python train.py --n_layer=14 --head_dim=64 --positions="rope" --init_std_qkv=0.0274 --optimizer="adam_variant" --beta1=0.9 --batch_tokens=131072 --steps=5250
MLP neurons of a small language model. Each row is named by its layer, matrix (down: output weights) and neuron, and shows model dimensions 384-575. Each number is 128 + 24 x the weight over its row's rms, rounded and kept within 0 to 255. Numbers have three digits each.
A block is one neuron, or neurons of one layer that tend to fire together. After each block is what it responds to, as a language model described it from the Wikipedia text at the highest values.

L8.down818:123193106134141138115182131143128109075129134178119133132097166128170137147113103121137113144131118170166138103106123173098096151112111107131124143136137164133172133129084127133119106141159149143113138112112143107117118101122153124140120099147131107103131131060138125145121093108085106116078146139093090128090068108103141128096125108168149128085079103140164136114143113130141133128148154109114132129106112137133114115146162153128155111130150057173123216125099144113112105111115126111182129154122085114157116187154106121166134108152135117138132157140124157128179122147147147132
L8.down1132:113153085170123094151147149098162097079159119107108171127123138173067108117114128153145091151108164128123103137106148148134099094101098121153128112106149168105072126126115098111099119119091109120116145118116104154150124154103127141148136129138145113133134099108127135099155121143165107142141114147175096098137109131109128147097134104115128134130100165130125096118149138138140120151152166148175122119176107160162092139110125133160145112123161074160105176146119166138104158119115115133123124137141118133116135124159172143148154118144083111131108076135074114122160104134100102146
L8.down1878:113146147137149109102139125148097111104111155117131115115145152108143141164107169118148116100144124118101080161160150107126135112136128106118144147096115086121124095134157166148137120157150146104143144096162083122160114113174114090087161101121126160130149127131068104099107124153126128099159176158132111132108121098136113145111139121084096092094149114156107140101165160099151097135139127108159109102132117112154148123157115146112106170069153108134141121144143146144138185143082157115161135153150113125120099081115126096134140102100119131117105148150133133128163155144106140115
L8.down1954:103111134158129130115119103131143147117116128148126167150185145144122110164143116167140110108142147128073134137071118149115097111137113128156115123132131164103104132136093166136149111141133157155125137129085085109131106146092144106130136130143135103144117127139087120113095163149124136112182087172126134113116115120178116138134133112136072131137120130141178107128126156113104120159095156088149108142108154112134115135151128113110114088106117110143098127105114145105111150119093091143134106132161115165122129140124146097174107138131110142156057082118090126110128119159119138112
Responds to: Digits inside large numbers. Digit tokens in the middle of comma-grouped numbers, mostly vote counts in election tables, also populations and attendances, e.g. 14,8|58 and 117,4|91.

L8.down497:193138133170139107169128131127127153143108121168118112107150095100130103143111122124127140157131164104129174099127127134117126125112138129116114169133092170117119099162146111111106112071151119153096106150121159100115134112139126128116091108123091127134159113117129115120137121149152104130104165140090174153132124133137148098102151124097098091145118136101099135159127187094134131150142135163088121148129135176188116158177114120108165094168138127150124134141112104149097122143132135144115121121118087112137115126175154179110114159167148147098138086115163108107094075124130119148
L8.down1316:092164093078141169100129119110114114087122183166133143073144135100122132119070124076109161131084148151143112154117100125153121103109110157119129166119116106119127146142173153150119105132128137126157149119126154120138150059110105111135085110103098154121157136135133110168145114178113143177106153152161125056104118098113129132081130087109147071124138136127115150129151133116112132136131106139129112166151124150145125103156125159145137123107162112136115140098131120140103128081093077139143147131086120124140125128061145101135138147145106148142189170161128124123148124106148148122
L8.down1734:164159158094143127142164112126119137148122168094162165093132105104099140166129142108138145107132125147122146127119131120145128114121080094137145131108114120157087113147118131144104127089177140136121080119120116122143103128138127117146161075111108131113098108134117100161159111124167115095105151131115111134121125157132122122147140127193118112114123135157156145112121104131166118138123112182115131110150117132143142134176096149089115116140172147143139128116163156140127089130111093136099135081145116139134083160131130134153121170118116136103132127106119142102148091146175111177
L8.down1992:150140081121150137136147127161143146144148150119135103132112110143107094182130114124097139124139135200173157131106123149161165129101110131133127097125107093153129132105140154145112126123118148106140121139104118130125123137155118124132117086132127143111133077144143088155094097111152137117111177161102135103151074135151159139125129126109174059095176149118151201150164150144094117153103130164149153171154134149152143144148129138099156101160119118097131136105141126132158093091154089149113173099146146149088096153119114130118098133143101107119143110148127116117138100135189095130
Responds to: Plural noun endings. Plural noun tokens, usually a suffix such as -s, -es or -ers, or whole plurals like trains or books, often subjects before a verb or of.

L5.down313:143133153108128114150151085170130119116137132118090133110127108147111126126154146122112155118139182138156126115138160129183135138132101114091158085142118115152126097111128127133100155149146170099101123141150135123107125119169135115109102081100105134128145126128105093149149105106132104133120151153123094144141105143149158097105121135082207095123083128124154125126154122109147146169145143131149142126107144137136105127125115167134125106102122116103156183082175147111106144108140123176121165092154115128055116138143150128144113099173112177125119094149126121143107138146179134163
L5.down1508:151109132090148179111152111132105111124152109118115100108141118125110141154192141097155085141147136158129087132102145126136144114136143106109136113145156117146153103123136147098083127095132106133120155143115134112146146153155140092145115090094157147113150101131132100145118105104107102133074196179110140118152086101120144117166163166109178078063097140119162184133152107091148167186106142136141130138157155128105109131135107150135200110168121135128131148084182111107126090109160125137101139121109116125100116147167105105133082129143130139100181114130102098126125125139186092122
Responds to: Plural noun endings. Word-final plural pieces completing count nouns, often split words, such as diplom-ats, mark-ers, attend-ees, pupp-ets, often followed by a comma, and, or of.

L11.down14:159110148137152139117080099127126131105140109145169098100126175130123132142135108131162116144145102110142101069105127153171099179142130066158110122150108109140148155151171130121123113109127113106155106156129128123116122078162163142122096131075132097132162087088126122098131142128150110114131127160082106104165181114164189110143102135117123133096109119150126112171152117122151137084127126110120155100115138109136107116155137168142061161102101160160142119127142124064120144128123137168097172093084138123126130144138110143165147056147107147136134120135124104123118132147123132137
L11.down277:136128129166129084105133138136099144160104163140142082076107147115121142115104127131147137125115099118154130117118134133148136094088118112137109146126148114154111107108133107097117133124102105095093111121126103121158164126124123125138148130109130144105092127132120098115148091154165113137140114125123114137096114104151085104104128154147143124119149114104111131131110112130144114129129116147117142128130096119122157117131143120125115125132109169154152136135147100103142121099157104155121123179082137129103126137083105124154194104135138107168149123136141096167106125140135141138
L11.down1052:125138137106148116113149153110133121089157134129124112158061138129146127115149145117129141119097113159116118083119123150151101132148129107166142143121135110142083166129084160086122137115124175170102103200147138148124102081137162128133121102108161133135159107114146117142121121150114123076140138141079131153139137096097145138158107131110116123121099135156148121157097103125144116148093134134094131135152130138152129141122113114136132097152112124125126157109146133136130101133170099163134120160092111155119139119104099090086121119115108095119100105093115108104127142128121113135
L11.down1109:135122138151126143112124149124111157123134148116151098117103146108114144144152089137143123135111105118138111108124068155137128117109141103137109125115124118119147120145128120157104122122119128145137115102157112137141150137115148135129134116129156150136044129159132116092119135160136136140164113128122131136119137102132106093148129105117144115070146137123102137122133085099134114131099080124128122141129120120118130127133135158138133142133140177158162112114156099132121138117160100127131102172096125119110107139095134165130120123095125136140139135151171104130115103100110122128
L11.down1204:138154111077131148137104125128123144111115109114137153110159150105151104087100074109152137122132101127116076130138190135108172118115110099129141118169111108137088128097149102139129156123137140167114114097141112119110141156116158123113136119134130142128089124129145164153120125124139107129130109112086126155137104126122110117166108153143140120094165114153156119150111137099148132103085062130130140094122132121107124092127129133107094125137176164161132133131126111200148128090164120117148109158137158152096114114066104128148126107151079138158103164157160141152086104113082113148
L11.down1256:133117157154120131118103106126115142129132140104149103132147139137149135147102104121110132119166098137140105109117139108110150160155111127184135140126111122143143147166102122139130160119091100109160171137128134131122132141113119097113099109144122096127131129115138118035146112133149110144164151132147106122130123139132145113145142139118102144094122111109117136166143097108123146135131093146122134132124156127123129054105160162134136155090131137132153147122139097109124158067117138138099133166131127120127160126140137106129133098128120163146153120133118122159115134116144128136
L11.down1421:139127161142132110129123105114120136135105126110147116121110138131124143149124106111135138117162115132131120106098152118133149153161127126157128152132121135141133155150108088129133151117114099099147161127117136127114120142115104140107107094156130112127117131126147129047119124119154125141162150132120117146105110125135106088137147138122106135092120134118132120154135128128126150121121068146125136101139153113122129067112145155118131143115127141145180130135146087103124153080125149150099136163130123130123165125135139113132146103118140165144128096133146107125113131154136115143
L11.down1857:150110101142156105080125125127124134106122134131128088106142197115134129115126149123148135128125105116158124079112125126152132125129133089150109113118121132147147095131139067132095133132150147145097103133134106136137126118101169137133128097109174131103067128145125113105137116140143133136104154125092113124125122114131071090164129147127122119144143117098122108124129115126176121099104176127130116119109098131126141129136141145132113124155128185178239121129156128136124134100109121151075112137098137139118136138084120133126140109096100142138139153151145103137127118130085134178
Responds to: Separators inside numbers. Thousands commas, decimal points and time colons (or inner digits) mid-number, mostly in table statistics like 7,638, 32.55, 3:38.

L5.down1816:158111158139133120115114134148139085109154154153120141157093120091118138127134118151115113152133122134156108104157121103134168133144137132095112150128110121129128129106171105167085160137139143138151124166099133132090111143155109142100142149130082144125120119120146095125149131144159112093131149129104092156147167156124161119116115118149133170103177142130154089117123151139106084119105108085097136136160105177135139089121126181130140122159127146132118096150165119134086114147109143109088106145114103147125131123133085140134121100148121131136135140121150118108119143158147116192
L5.down1964:138140113146150082084133149194138133124158119155085137132133142154128125120149159145112104131109114106137170211150098114125154144137130119181128129154120078130108150148152112123129095141133189172163136132107140098131112097161124153129096112114111137130100105088107102128125184128154089129136168165135116149152149104095157130126170128113160142191134123123108151113107122132126107135083141120120094121141106141133143150110129170162137120150135169155135140131129161134139153123123139122136127139151142128129144103099158128154142140096130119117133132161148161114132159148132124127
Responds to: Decimal point in numbers. Decimal points right after digits in numeric table data such as vote percentages, coordinates and statistics, e.g. 74.9%, 46.7; also other number-internal tokens.

L11.down20:117136140128074141122054109150131131134106126153158092112115160112128139127115129139151114143082092151153102100113151109107107082164143107168159103161060139120145119133122153138102151144136127115108101080134137122098124115138143106132110127163148159145079071106147097117082131116145092080158143152144147114123151143121129134138134145143161173120105138091088155137080138102126119156117092150154127134151140106165106135102128165123159142100193089118124098111093157105125154112136134159111164117135127117123106167130122085129151123098149137118128124114154115137157088093148106136
L11.down390:131103112113154113142149135088123149095123149136150112109123134105129150130095137138118128119134096142116113114169139097137147138119092119148101106128093102123113114155161133133126156123093160154155174135190132120126180138132117172141144130154125118128106163103145121154114125175102131142112082094156159157128138158153140147113144122107114095126114125187087169086091134172110130118117168143134121117128142114173167111118144132088141138131173138137152119157159128124109094144124119127112127130152153184156093113113112130138171139164189131085160132129118109087130092156141085150
L11.down553:135120129142103119145109133117124161121186151114114171109110128144063160101091122142124158121149129161114100135153110099076175156114142123109089110114119121141158145166095119107140126142122137141156124137131150125138103163135129122121133096131129145117144081127128159151104138113115114110136123161122131158130137080106147086133140125164174139119160148139104136132111095172098113110135109137169098112130117169130120133141112123139122126171160122121112128097142106113096144136108152135095096130107133157171124165153086052143165114110121117117152126127117126131147133137155099134
L11.down603:115141122135112098117187128116132096116155135126131116117128134159170133126093134114162125118139135138124113131132070086118135130082127109117090150144084071146113138111154151123084112116134154145100071110172147110124154124133143173115150151122142127117148151133098123134120086133099089162099112132142142142124118137127109111149140106109172105136128124187136135098114130152117141110152152125136115119156102106143106153128138109137136123140134104185124112114129147102142125137142149144132134103114157116135156110108092097138123089097124114117155100103120131129145126151136132138
L11.down724:129131111127072148156126120124089102091166096114096127116131134132114171129116098114120051139168087153116120148131128072133112106133140101129158166134109109129075085126132155142156157148176127189127056140118122144132102177133130133132150129118099092154136133089097162133074090143092078102142116102133152140100132118140096103112107123085146106174130143105138136163133132144149120034169147159129120138149139145128119158123133160170192113138115101154160103092139132109160115093121156127133156115122123140129123122106118068167163111164157135141141148131112108157146113153139123134
L11.down887:082130133117118120099116117138114092167150119126091090118098108154165146126147090139132104098143090122141130143118125110142142110161165113117131122130089092129113117155107132131119130158176129124124115084117096169122150120142118103111126092160098128137159151115100105112129133105152117184159122163129134162154114120099139105130129160114123097151164131152141121117080102182160130089138187152097122190117089160129132135119136170145118111129113119131150123169174173125112102093118128106141171100146132130110134126156088103173131132127122102157152101123107121155143121126169119138
L11.down1142:110164127112118113149100102129127125141149115122138116111146098140145098155085130122120120115161156151144137124159115125152178099092150135136111084133130064143107121131153125075137134157137147120108140139140115115136131133125122104131127116097117120105134103151155120122097148105109109086171157147141101128158144129137149078090119116140123131112143113151126147141128110106092157123101135127139148119124110172139104144142119116117116125172144130142123096146122121120135099156149130152136126084116117134120175132123131082149121143100102104137117155114126122145089118121137129185
L11.down1464:120116122131095133088096141121122125092111143125158123112085133164118133085116119131115110124109103124085142142118118145157117103127114104098104102162075098112124128181102160148100123176138125091135140147143136114149165153129097111111136108140128130137124104145144106076114129103158123111168153124087108108119134112117128086124142135080142108099140115134116124155112114107110200107143108148136126140165165137146144135129155165103136173115169139131104183121125121149105112104186159152163156126095126161085146152125141099113118150123160137113175146160123112138145120091095114125
Responds to: Plural head nouns. Plural nouns or plural-suffix word pieces closing a noun phrase after modifiers, as in cover songs, vulnerabilities, keynote addresses.